{
  "d_model": 768,
  "rope_base": 1840.0,
  "attn_scale": 0.0884,
  "extras": ["capped logits"],
  "init": "trunc",
  "init_std_qkv": 0.0231,
  "batch_tokens": [65536, 131072],
  "doc_mask": true
}
MLP neurons of a small language model. Each row is named by its layer, matrix (gate and up: input weights) and neuron, and shows model dimensions 256-351. Each number is 128 + 32 x the weight over its row's rms, rounded and kept within 0 to 255. Numbers have three digits each. A neuron's up and down rows have the sign that makes its largest values positive.
A block is one neuron, or neurons of one layer that tend to fire together. After each block is what it responds to, as a language model described it from the Wikipedia text at the highest values.

L5.gate73:124130130114143155118111137078059200091090128106139129053094105159145115115103106129114166157141183133124125157198111224164137178120098114102120132144126083126123146118144226117129104182154158115150118108176125128155122114114206115139147194150088116157131139120173143091116134133099129165
L5.up73:099184097135165147104099179144165021110145132102145146098103093127145120152147094122103142153170149157088118124147131125091170142120127154122134134095117108122098075134120114125147051116111081235142092129118105159197110152117069154119094124140119156093122133124151125116126116106101162151
L5.gate397:170180130165148108071114117176105169110115061146118111135097119169171189088194195180150172113136105144165169092145097107153103116137109093140094148106118107099096167151126081159148145074154148129133155130160156106143108118125137139152073184188185141168112188129146096126171201169122112116
L5.up397:120128135147157118132142185107124110137150150126151129116153106128099122117172104008109112133146095078076148095155137143108124081126108137117118151176132193172097185139127100121169143101093114144154108146103062183094139117108158190151114103143080138112130122170146135145132161087137127132
L5.gate470:154127121112063184109105203079154119162130180209152139133174061111139173094108077124178166125089152158114165122206103167135137133069172100123129106126117167108112120099111151122161075142104132151140082129090070073164194114169140138104115064189074109131149181154117122116166164126119120138
L5.up470:118089134175110121139185067111159142158109152131090161111094139147139044111148090145132101119118109088091101176137110126101106207113099132134133153178167111090189107149095137112047168135119198136134137117191123176101164100136134145126127221157165136140168133149111160150087126154153111164
L5.gate1592:139133045128133124127107124085130142124086105124156135118119160162147107111177133125149184147111118129117143150062092170177136114135147087131162211126144157112153133093136162132138174048094170151133110140067164158140064146171139171142115145140104164137101098159098181129129136130121102192
L5.up1592:088197140134104082086158151092112135093083108135129084115132015103071113085168127171122131102172098144073123090234150096150144159133149166092140058138146142153153196149114082058144116144155072147094120127119108120117174114119136160141142150158115112121133139080087134102080112078141138165
Description: Possessive markers in running text, mainly the "s" after an apostrophe in names (Tuthill's, Húrin's) and possessive pronouns his, their, her.

L5.gate198:094079121123113211114133161129128122088174133148113110097042130120133147132143135162096137141155133141124111123120125157159113120078164135157155147113133126080140159089074110184103111148144108180061123113092073161190116115103101174119128121124086126129131112162102138163168155144150166078
L5.up198:176137148116170120085152171158092133129138083084150118060195174139160180095147137158113102131154085140065117147144100145100177108134141221123160112151109160148120108109126148136113123109119109158096140150102073124149141150098101101122128096112181073114130145140156139101142148156136102136
L5.gate306:142086163109137170131178131104083094188123121151122059061109153119098086102129140132147171147089141197081027133133110144199176104092175133194109084160088097190131160089132135115142122170148128131144143123129108123134161165099140148127134070109123095174138114190097095172159104105104123177
L5.up306:144105166128108128117100144100138122122086131094101059090117170130197157082151159097132090139073062109099188191111107102132076096118109163123149136144121075110130070081127121118082092155098136089113079158150157110111159128088173152128083166126147108085098100155177134121147141110123169139
L5.gate374:130134094174129142141143084121138157124145152188145213106121177108192109061126171163117185187132103082153080113078145135105148110155127155088067128090147099133142151117078104156173161152153143089140092083136102085146159091047116095181057143111188106174083174128167131085114137117180139181
L5.up374:145124120098099142091135175177119169117084159174145152089057154163145159108132171104096160133087095154128123120113156075065173096123182125114188143083078055171117187114121145128066144128101175104129067158095161163096150088054148118115125177093128087137094108143140088144175129096142205180
L5.gate1863:074115116094176124105073116124122089140122133093076104111111135113172095125081154145121121056108117194136165088147151159143073135184130157150104135135083064133154143065149141110174122127126083112171126141074140141194114113094145178128097172129174112132138123146137130153114148106107177099
L5.up1863:135115131094143102162138161077101081199117122132143107122144164124085077164039112147136146150108182093140127113131123096133161155158072157094108127174122175164189182145111175169137088123133103126101114071114090106108095123125121090081151158189078095125085118096106072151141107176158150155
Description: Words that introduce a critic's judgment right after a reviewer's verb in reviews, like described it as, called it ", gave the episode a.

L2.gate633:156155130151162144105114169132131152140074093106123085177107111134070057076118092159120176120094182119150129178168129148143152092076114099125138132154162112128123191120132124114118074132160160098133119136067103124164086144120114122176180127121083124118148177143176055171104140153085113108
L2.up633:124150148148065114157095123117100149092114096161156108112101169169111115145134049102122109190173110173117140116181111146149156121045160100118140176155142118118150082084143057128135126139156183103161104145141105109134099202135117079110141152118149088169160066117118094103118144082141114139
L2.gate833:162142086099128141073113112145119047087108150125117091122152161121139123089134116173139111130140144094165096095127109124173096126178069140085170126148153180129150157143097163106124121065145113105103143118080123105165089147093111087187154180164164073174115146115075150130095095153142132096
L2.up833:094115123128133095082127164158103103108108139184159091166131088107088109146133155117138174092121098119112109113116174100110159108151104102137158131107151105117163217200175188088168135096105138086131197128089119070123106123147137134155101132114083070174110086073132134113083169105112104112
Description: The "s" after an apostrophe in possessives (Napoleon's, America's, the film's), plus possessive pronouns his and its, and sometimes "La" in names.

L5.gate111:056180126087196121108123148098112081144154049177149137130082148104141141098157142119117175179114101000136183134129107098112134204095126148130112143163090137122172161124113139134163066150150094134125084129092163159144117168149092128094103143127179094121095111120167138158136122121198141131
L5.up111:104137055133055141149142127137096141131087139184131137104100165126186110087141123125113107124194112104095126099168117112155154135101079157100103120085080136129152154043074162111117180112068124092096154107123137114150102132120070117139095101103101148132117099111144112099117140087072102175
L5.gate450:119115120135127126166116139091156171158101109101141133113116187124136102153175151146166118119122172154127139178129114164152073180105177110120119102241086201118135143123141145070135067079135107108172118144048118156169068157132105150146095155148147157133160115182134104185145191148121162136
L5.up450:153150099121082171196157144127136090070146138147112103133133144132133130073134152125148098117149185091146126090081069081144107165142100120139101122118099128145156122164138165112102117145106159132087118088119126105083074173107114169126127094138110072105143132155074113135163121129158109096
L5.gate557:137121144130127145087157082096140147151082136109157136185124164119138109112177096168189131121148158146133098154036107105145183121101150143092111139133103110172122210135121242074150111102162126092088142116130084078105159159178121139125076110126127097087178165098109148151095157156114127122
L5.up557:111121137179119109090158128121130125127134156150121144147118158132188094136143124125140091098130162109145105088132100187131134045080069124098080088132082131087146157144144143085153039149156069065143129143091110130183087105182107135126161166103083095112167123078135153126131177157119136131
L5.gate2041:132129140114135099091091186124171144110142195168117076160126124112152107103144095126161096177150169132088092186113119182158156122134107153124199174153104140182097220140155124103110082159141139161087143150120136116161115123100102109149156144143151121119169204125141159089138130148120114128
L5.up2041:120150147149119096110159171072164185169143108226126119117160127102079106105107126161199152172122179141135102113180065127158128128128139104102143108106118169110176123122111111113153074137126147126164148141066109098171140105125141112113128194116087138121085131167188153109165125154101110156
Description: The second digit of four-digit years, mostly the 9 in 19xx after "in" or "born" and 8 or 0 in 18xx/20xx.

L2.gate1344:140107077141131143110125171116123124176119117156140092131087132142097160059088109095103189133125115149125045123127152158122138156129113162113114160153124166142147175155071182129162142101090116113155137164132118077114083201124138178138169100109099162132119115143164107135079135177150150122
L2.up1344:152133094161135102147137181140183093158111132134142095125091130156106133123142155142089118105192123146074135163078142132075129141098112200136049162135128095170115159143113172161104152114091126181170120144148074088102138166102134152115132161132103187114140080130132130118130153165123112096
L2.gate1828:182117155189152152073112108099133120152146131116095140068122149098120152065130119183099110178168114129106127138121150160124104073135155155154138127167147101129194125104061121148143188176086099085123130093138155119138118171193131151156167164129170107122155173125109109140175085196088156115
L2.up1828:180163159147161151161117085101085132143135139068160159116113104112165132164197116131087093172108090109104154022114123151126185148160102126132169146131163154111107082124137134097041152116126147136208111143164129101163128137104099110087088139145199152065179148141090176118118087142149092192
Description: Generic nouns naming the work or topic an article covers, mostly after "the" in reviews (album, film, season, episode), plus month names like January.

L10.gate20:141173130158085141065117137106170079123082101112100095082204096131199181160151140159122090113129129126086079098102098115111134121159049102159129120114130166203118100154164062149178108121096151193143139158139088126140140126153208198114127155129135138135127064167118158163126207088123144195
L10.up20:143152104170115107128185096124125146137124099104099121094134085158085078118093100130118112099143155103129086070124144177116139115110050080148066155125139159143098122137097126100130161122174151113151150103079134088149095114147142083114113159136199059177111065125166163111128192148165098096
L10.gate196:144135161150090186118179168144162158101114139128117157125091208119135175083100072161051203079144119115100112136111091112118156134108150113117102121116129111146108100110120105077159126127125119121167188151109115096128114154154154150150113090137126136150124096128065131127118101113148125133
L10.up196:124063112105158136112144158093112135149126156071151119116114124117144099172143122101112087088086157198171102120132105136118128117160086125121166158151137187095169072162118100100144125098191140143113148188091138075117116088174123225127123113131109084116176166108098174098139155109109160080
L10.gate414:062176114167175202109129151080110098088157136109123103131147134114186118128164113132156220106112150130037121111118129162158156109153153132153169131126120169158122113067070143167139061116172168176132129103106102129124105069105136110134157106128129142143167080128204151156080162137136068077
L10.up414:119129190103122149119106135076089139160074100141131194146130131118119117150120079112143118193105158127092109092153101123131160144141100184161150091134125155110104114122097197119138135118190094112124067149111124134117061117167135097145169118184128159151192129123068147114099181126129135061
L10.gate1152:080152099169143107086105161171135091074076129066130055106170170140050147101105183161149067100081142061120079096113145074117128079157126142133126111096137154160134150149178120154092089123167186047153111090188159123111105096112177142085144135164126151192198127117117087069093174151165099152
L10.up1152:157142083122113126172129122157161118076091121152166093121167123155147174159124109101128082086117147126129110118174152189111071133152153143139140123151162169107140101102126124138124166128161141093097158086152082145131115104069097128114108111155176104163088140141205167126124128146121079116
L10.gate1181:107047112143123122177143195143129097140103091104148143114201129099133081105141152136162156117134123095095148077109142126076147149184092136193115130117137172112114121116159167145131139135154167111178145133127063071134089121181141084169130106108057120138120135141119134093105169103144113114
L10.up1181:140123156077133084124114172141151172099090060119142098151135121166170116091057192160146043113130172135109143166107113146133129090095133143142066116159151115167087150131102100113154143116110138165178162115054112164126057150135098164116150134153163143122082137052119117172117154135156143123
L10.gate1500:090123154112173127124108126046097126188122132133123129099155132102158168189194160107075209105085123141136127137164050126186139087150117144131171215133143129213114127157111131117155117130150213100158107149102067129111122100064126137141087120104160085119117109153095119188174150138161111103
L10.up1500:176151162112111142163144121085118136154155141090119094122159092100117146087143120119090165147106073064102118066149152117157135112150159171154118110148145158110159109108086129140138115110094143137176122141125119140105125096108122155125079110094136154144148134171120168142103087080093114154
L10.gate1553:121144081166157080054137136115110106114088093122103130106144112121089128150097087128142095098151135158079114108116121126099156144140110100163135054154126139154121141105109130141094144120155124189128142126153156102110159139165161186158122108126111109121135126162104137118099076066126129157
L10.up1553:129149169127197158087123121121121138139132163103199108109114146128075162175105114121142112208136156156174115109146134137137154118137159129109146142145110124105101090181049125129071102084108101126206056170184145159127135111062130131168139151113164115152161150100120124146146080121164114159
L10.gate1615:127102153055124151161134107148084163106074098149082093191161136165138115135173081107097152123140138114149152143130068150128125150067200115089158157135108117119136127148098090131181122116165087136070116138131121131117063099070181169110111083140110126148141150107110182095113210116177089037
L10.up1615:123169132172116151130183143100109114119161111086146142127137173141165130069161143163086120132154114119135159115124126097174177079115027127169116122151134137161119179105139061105096121089160154138107124208162105146149078165154103160121085161122135142121179105164094147098186122114171122212
Description: Determiners, possessives and word-starts (the, its, 's, of) right before an event noun like sale, release, founding, creation, opening, often after since, after or until.

L2.gate1315:112138127101088173095102101143069059127107158132167121063147152104102102112120075120134083170127139139117108138133101107147146211172095080139134156140131183133113148093137106094151084169110105119138053086185149085187101099110147166183078128160122103164118133127143082117092151086158134050
L2.up1315:162144105088115142144096151091119155071135151129141076070104117147119136081181137133064104089098120116179100061083112085154073154138147099158158117125102133131102120115089116176085083176154105158097093128087103188149086152172131094114073069219085153130094123175197127106093162106150130126
L2.gate1858:144124079098098167183116122116155180157125118169098095100121079164135176170135149166075123155141137125138088185103087099215116147085108170138169140097069148149102137107125164148117096170072117189081048140100078115145152129170120200151111131169080154100099116148137123124176109106142142126
L2.up1858:140135126134127149163146095125152150159137113089104099107117097158183156145133136143074115104168084136142125125110086142106099110137199143164114161188117137182151047117106097148152141132131113131191118110097084160114139157171126154089129154124075133103063070152093149117081127088157150134
Description: The plural "s" split off a noun stem (portrait-s, column-s, colour-s), plus whole plural or mass nouns like games, music, matches.

L10.gate392:080165100084164142153117217141130109108107148133153109129079147119117168152097135113084109187092100145133132077162114112172111136171086116123182133148148108135210129128174119126138192161126174150084103113143134162124084126100196108157160118165120145148122179062081115178173155135132128139
L10.up392:108143129098096071154113140132129083102132094128171161123160127091106185140145136165116128105170141126159131069140100130125144135164100102175141198165133124152134124118154131095127153160172123136167107139096161124129134161147115102134130070153158133077160095152131151160080135109135150118
L10.gate641:157168118132080128184119166182133127138129163122130187128143182146136154077200113075198096132103138133125165123158117223161146130139090144120142095152202089111167127114113155173159111171106167127135167114175099114076131119142149111135143131119121111174090091151090119186209066150085120071
L10.up641:136094177130154121165162135099099126165106192165136141150183100143093095085191128133107073175148144159129168132109141151112116167149148103092155124114158129109109092133134152173109158092186167099134125147137076141113136106150175137085157147141131185146107119107134127095157168139196161096
L10.gate754:106189124156123104095075129137122137113146147082160139108127165129111079184163147151137121183131156101109135111137043114183132057185095113139139093120087116179169170131112118108135130196136117183053072091156104121187144135181120178158103116150173152137208115134108111122133111113147130080
L10.up754:100155119173172102098122123174138156142139145147110125177120128123124138117151156083140135182168119130109068152133111134154154108132153146092138193106113165138111080132079168133097177134118084111120069106151156161213134152130129163120152136154165183102130121111123143060127112142070189138
L10.gate776:153160163083118112089179147111085103116143092042115161126096144130096109071137117160095177155099113089116153149108140091202135150165107085080106107144086098096132131162082165149089114161136130101142138092118087112157141130126202113159140128155137158138123064147128127133151126110131159141
L10.up776:104189124155165140139141161133135135102133106147157126088127105141107160179135129099093118092139092182095129110138130119123147186083160113159128160116127129110112158118126090147116120120070092186080134146123123120128090093108122128132152055095105131144171082185103096117109131121140164129
L10.gate822:132131102095159133075138154138155108093113186116159157066094117098126141166102079152147080161176123124169150148142134149098165105150079095119124135132117193127128101114162141119114084124124127117075090145101080114146081198089097121091100109124151123143127178143088136146145124141151132088
L10.up822:145111144130165127110067118142144142110129154135128122167163133110141168146089113157121107122110140114141100121162107117119112113169149110116172084160161137132151107098113084118122093120108118100181110090150159133168134143090138139121120169118148168143121147107100114117169150144150100134
L10.gate917:142209079171115110143123166104101107117099099166127163099071129120143164130180095072152112103104111079068065113143109119140119191157058092143152137123150098085112084136172154091139094180091156185155107080145105180113114127123121170095141074136077155143161143181074109087158077121129142130
L10.up917:147151119088160124140106130152153120140139106172125162166141157099160072146116148115135113158133097137144130165126143093068107130110095087122137113124159090096143108083155132058120088120139105148125090130131113190108114176081136153100105103118110106063123145180103133135110144145076172166
L10.gate1085:100139078144160088137104145145151126139145135084070098157054113126126116159144166129141124133121084118147106127167143103151073115207095157146149080113155049125076179129084154128140140134112114089143160101161175102115141112119162130185060125170101119125121176109133089082122131119148152052
L10.up1085:099129124133198158153136070153151132136116120101063173119115141139099160123117119126121093130108147125171108167115130104105157166189128102038115145126094112134090137189138157099158171143114144130083102103204117162125126159093152141086157163094121157138148073152116150096177112164117149142
L10.gate1502:117147087168080063204099154119078097083106116130193138071104123127164111180097141141109148124150083137144067168111111104133144115168127086150169140071137126148098096081090100140153117171093129110078103144115132126151088108069113099110108179120102107165126122136091077132177125104173171094
L10.up1502:171142084169034152092093180107104124137075125146205153119122143203123166169098126128171128101173145100088128144155089085105098113119133101135133111100173096158074149101124159163166108129141178148095098114113135133124144111094139114156127121128138138101117104134071149115111084142132175066
Description: The first or second digit of four-digit years in lists, tables and date ranges, such as the 1 of 1990, the 0 of 2008 and the 1 after 1988–.

L10.gate31:115086117060104146135171112139090117099117154154078157157095159070131142124175173123121151116141055151081122058149114044075129130144103138125185142123172131133074128156103071168174178156137096119141105135182087126171128126151157140118125115091104123152128112107116144133121117111111119096
L10.up31:140149134104160165094053160147167157143105120091188091182117164121106147157088109127135144190141169129156167136134155144158091154091156151132099168091085115094164157172114117135110113145175098046097144127102084148106116170069156124141148076147120117144073139144155126134111108145114149087
L10.gate514:113111117098100108104098177144160102079081149143133142116075130164141162105157158174112108092099116178125084160143180135112099108136144114136163125155145142094166122133158136144101124130114103104149127059142100109102088151140185121137133149100150092148176157208086090090179050146127167084
L10.up514:144128142071118130143135106112163104138118124123152113111104175167132108167132072143136131046125162129076169096118122110120136167120098167105097128092092124201121134134182076145103098077145081119137161110203115085081142145108121122128118087142083140128108100118149175118119109138044116094
L10.gate643:146169127095083145100144144175166134148095148135066090096131099119059090168159112165155189099160053140148135122157101164098154080146142071131120140154121139116137116114120140168131119109165086053130033161103066101207127142130178171087084083158102184121109074134114097140159155071094134167
L10.up643:112151214142214124087140140184102191087129125141147105145113127062118124162124137144089132076119121138095173101128125128165164176079089136125096106144136193127194168126154153207143152180082113174143128180157118078158187081156131148140081139171116067096110131149121196112143145087076096104
L10.gate664:169117110039134136118112170088118106098068212104102096139064134143213145115118157169197165096137109092134147103094119112120119132126102116133129118116146111091157140120155135097103098154178126085155115126133070135076091143106081107114119128161139121138109117134185105105158138102139213120
L10.up664:126129147161088123161115153146159082127155169094058075112079143125107038082094138165103144183148193096076059135168090095164122156099120126116161066135038140139101193056102110166108154164123107134134120099120118117116076164073143129104105135141133068137116120142144104130115132077095115147
L10.gate849:140170129086123102155183111149123130088060119138042102077110107140135193076118122107124117115182139123095145149111147117153132115131113142088119122157118100167152111146107118180189137141111111131105187123154086120117157184152128223144116126129082137141152105112140171110089140151120068110
L10.up849:145103158126123075138104154130081107109090128144101099080116111122106138128145119117191128132150132118099164143122099127144152127117098100121101085138139092118125144182121134150128169113175108129131113188109084131188133132167122098142099116151153099112107101147059113076137191142170142133
L10.gate1263:163119203094109125122111151153129126113110094107122124099119135142108141118151164188184140112133092110081141111139086077091138170096124121117107108110197089118150075102170073135046118150133086085120090108143101055214117117128105125127119142141124178188193107118126152112144105157138171122
L10.up1263:131161157118104129127141156103141124147175112130127141105119129144140116136132121031140125139177123159146157135158119121114126118106115163187127183137170125101155129130097132173140147070108108101042067150105095103116122168059197165088094187121145149088198136128162140125115147107137122135
L10.gate1488:187166169102163163100100167177102117108090167209110159173066126152133057130122168151079146136133110071102186141129099120106122161152108114161159101131113134093188103122120169088151123109143179142146153131072098091152042186149095139181049131147071097147139099125116137164137195103182145109
L10.up1488:059130153124107114081126077126126071146117104186137104171098112100185094097075221133158104186105122118093150155147085117074101114125107093010180137142084139161065146117145113044161134164171186142103153115088097182119122110151137142109131092118117109151156152057110120138111150106161135173
L10.gate1620:157103156131094150167119133137093145148085101138111102144149095093072113106112162082171121067141131182089136109169138130138145108138167122135113114164127101135123132133146104147137242105116115127139111070121095083143121129081158132143151143133126157147126132171111172103210118130117199104
L10.up1620:075100081134054173159123177169083153098089164108097110118152131092110081120140178129040179124062103137139223117164101100097139118145119145091175142160135175164199104174170139194123149151130136158100097157143040118150126099104094125125103178155112177124177145102098172086100165086118080148
Description: Numbers and cell separators giving critics' scores, as in "Professional ratings" tables (7/10, Allmusic | Star |) or "rated it 9.5"; weaker on other table cells.

L5.gate259:170056179144165098110121123161136128144102151118132217114102057113093138088161188077161176105081135123138044168088091093148135113119140168119115107115080126145131168075127181107133091124143125160177096107122044051108125159127152130151056165091140128178132128098087099125168143133132108133
L5.up259:102127094099127120167106120122143135111147131121096154127178122102153092124163129163166105161143096137134167119113127121145116099175187109122145166097103077123154105137139109176142150150179109094148125125088129155165147110135158162135173069181205162123115093127108093166127121132151166106
L5.gate348:117182113085145090142114104157093137132140122158162055196081091101108138107145194131083141074172133090110114102135122174148092101066120122171109043160174108154085156144092157172126130134090158064133112125146056130136112179128126174124084160153115131121099104057121067175153106140130129137
L5.up348:109120168178066154089127128138065144134176074112153183120093142093119141102198096168160161147128084123118082107106125182090145133133115160120143164106143083103151090154160100138161186195108142134162101140133150111163139110102107090119175155135090081162093115107154091116101108078185127092
L5.gate524:121098173118136109130104173125139159112069119136163109122078112144116138159117168091045122103136154112149174135088166143100122131111077079096148081123113090116168090147139156177162117091086092183127090126144077132120149147070121146146085151138087123121107099117123148181117097092145119152
L5.up524:106148103130119035125146127105182050079097128146151087168212131124125144174142102106160057119149086105142162177106106124133195106170134148151103117182144111158133087170153145145148100127138091111116153084096171176130110169062126149127119138138155033067082174085131109156085124123107149091
L5.gate1408:141123132123127170139157127201097142102171155114123166147106141109139121127164177148127125094159114130169089160092110109174124095145131126156139141106177113168071095107148135080121103142126105216149139147118072138205082157100124172121053185160148151203063131116132182184098119137162153176
L5.up1408:118156076153109152107130134123111094138074109152160181128105176077171132160168111122139161115165104141180107130143099150118087155110114102124179151174119101110100089121157100096167107079127141126185129120170102159133116168126083103160142146087188135185063097056142154140140160130178120162
Description: The plural ending s or es split off a noun stem, as in bond-s, animal-s, sex-es; also whole plural count nouns like troops, residents, singles.

L10.gate425:062139125113139123122141152202078152090133200130147085081135135150131133088144095120087133178145086128107109135162079155142137089117148121097144144111161071138169090187102131093100095031119171162074085135143088117169149132110093136094157098177142132109143177116108158109143106170179135133
L10.up425:138161120132147145113107103133135127142086106117085163084145140088100130095129112152148162139115160111113121075118133115125090124120130091126160107122112153221128130150153137099180119129074070178148135079089068057152156159111084122146122224091133067092094143116160090119124090054132103067
L10.gate468:097056096187132166136135193183105129049114121056094089149085124036155164150100137191096095092084133139156171118105056180083136161116114075108126135164132125139129137156124094173128088133107117112162088141121090112157151103123109122129184124175096091186175164230159144146172175141151118086
L10.up468:124094092163128141080080125142151124106105116140126104142134129063126127140186146098105174098074101138151078081091113109143110060093172150165175061091082121157167097093112120171132103171143134176153078129131183134091120129083180128143092113136091122105159090136142143188153135133131080106
L10.gate498:117149078181060123149136107125132078121191117175083145050138150059157135146150109112139147099154154122201187153122092181069159132110139122128146103145163167136115140152133131112069087141149102113096119188108092096164090113128144117100170126118096143123149111112077140097119147217145160076
L10.up498:117130139142099136166128166120095163144132157124113185138111151171136111133111102155094145122182095142136136151182125150137083084143071102086105151145117162144135184162152127139124125095148119129072125124107163136128095100161158139131125103150093149112121083116122150099119176112126076119
L10.gate628:128146119108107151156084192143161108149121075195112109153147132091128087114164099103168133105161081108145155138156051118166160098152107122059101164077091106165136040142132118155132120172158167091092027144101143101162137138083147168165163149191170128089065068104105103155092149137148061083
L10.up628:075119122148212105113119140162128150144163126092129097116129156096103163083131062141115068125108124124142076157122103191167163152041154117119161119133090121120117133177145169141059154083097161165106099147171088147160150109146179127168155112128125093085165066027129141139111110130138084064
L10.gate1425:154146143141109191120095116200124130093095103163092114131170149077146124152186132126123116107134194134129114162118084137131160168133100095092198074141111133174125108112108136128154145128095135065103118100172056153112144132126144107081107159112156155097093146098098141120125097074090065088
L10.up1425:085140118078133130132147105155095170116099155097183102103192061101160133131114160150144102174175157129152061163142105161093108126065110052131098097106133145167150146145130138157107122042118141133117130177153078060123120142110107121099149175090111137132093097155092158180171101111115083094
L10.gate1630:126152140142129190172099127102114164113111189139104122112169128114130105143158173114143165100083126162090109175119138110123139098113115153119138065138136106119114171126153169180136163118100136074145166189107125095141073125120143154088143113121116137171140112189100108191064171129087155150
L10.up1630:176147057113163121074127112159116109159141160152139150120093133082200105110140116111157126130174179127120108125137098085074166189056127099103131147164158151068138100136131143170126121143098170113121057139116101098145075130096096131089110134113076109097099107115135107125066084098115106130
L10.gate1692:126130083116144169161124122133119097077097142089166093125138159102102184086124126162140103082126058130199146149145080117149057140150109156152112140143172071134159129127170151133096102149155089150111093052138175109089158120087110116122146091184124123185086123088112067132107178125129149059
L10.up1692:119134070171139109155078131078113127083092111156119125125155117113132140148092142164084094085089135140174124099158126158067130095205123113118167158171132226204173164199208131111094114101125104102112099079158089140134044143135099135192135076102117104154155161115096168055110122130121116123
L10.gate2045:065088134083129196147123111154099147093135137097122164156098155114126092140166178149137116118166136076149135197058128127108109111132130098104136097129125160188108107153074157220085158126134081163112119130167142118095132112136143074146099130138125115114129091159051179181075141135148127073
L10.up2045:164188146104101185114096167128127155172138079121150077059096169141147109129150095083121092067109167142124138147123078074145147091120109105101079146171108176102157128138155182164099174061088112176090086171148115106112128167156119081139162119107119103193116114118116146176130081072159068110
Description: Final head noun of a noun phrase, often after an adjective or possessive, or its plural -s piece, e.g. realm, universities, government, tissue-s.

L2.gate143:142163153194158131101130079134111101120085145152118154119163138166128080113110108147092066085137128116154172101119138105131183124118104151207097055075079138135077138101096139104146147121169113152139150165138096201106166117129137092144109164068077112112110083146088125123109131110135122055
L2.up143:114104158136132101114098131139149073121111156110159130182148115104151126117179118184159132120145166128109128092098126100169117107123110124152178130118163132136110159071080074074188157180155176156081133081176099129109118122141163140094107126136129107155118123142105149146115168195120140108
L2.gate1110:122177113190162125113136145115071090074141085139136120135193124102142122123121125161116144063135138072085116090150124147176146127109090117179107109105139130171133165087072140054176085108063169116028159136083133212178139166177126133173071138122130107176161104135101105116181111122135143149
L2.up1110:143138145133154091058104096036063148117117140129133149117164194161131170137158139132151152078140115124146121128086138171124157179121179183154160103088176166111107107073084125119098158129130225119081130118078175125120084134145125172132083098109160142196088086194149122094098083136100122084
Description: The second digit "0" in 21st-century years written 20xx, right after "2", as in 2007, 2011, 2023–24, in tables and dates.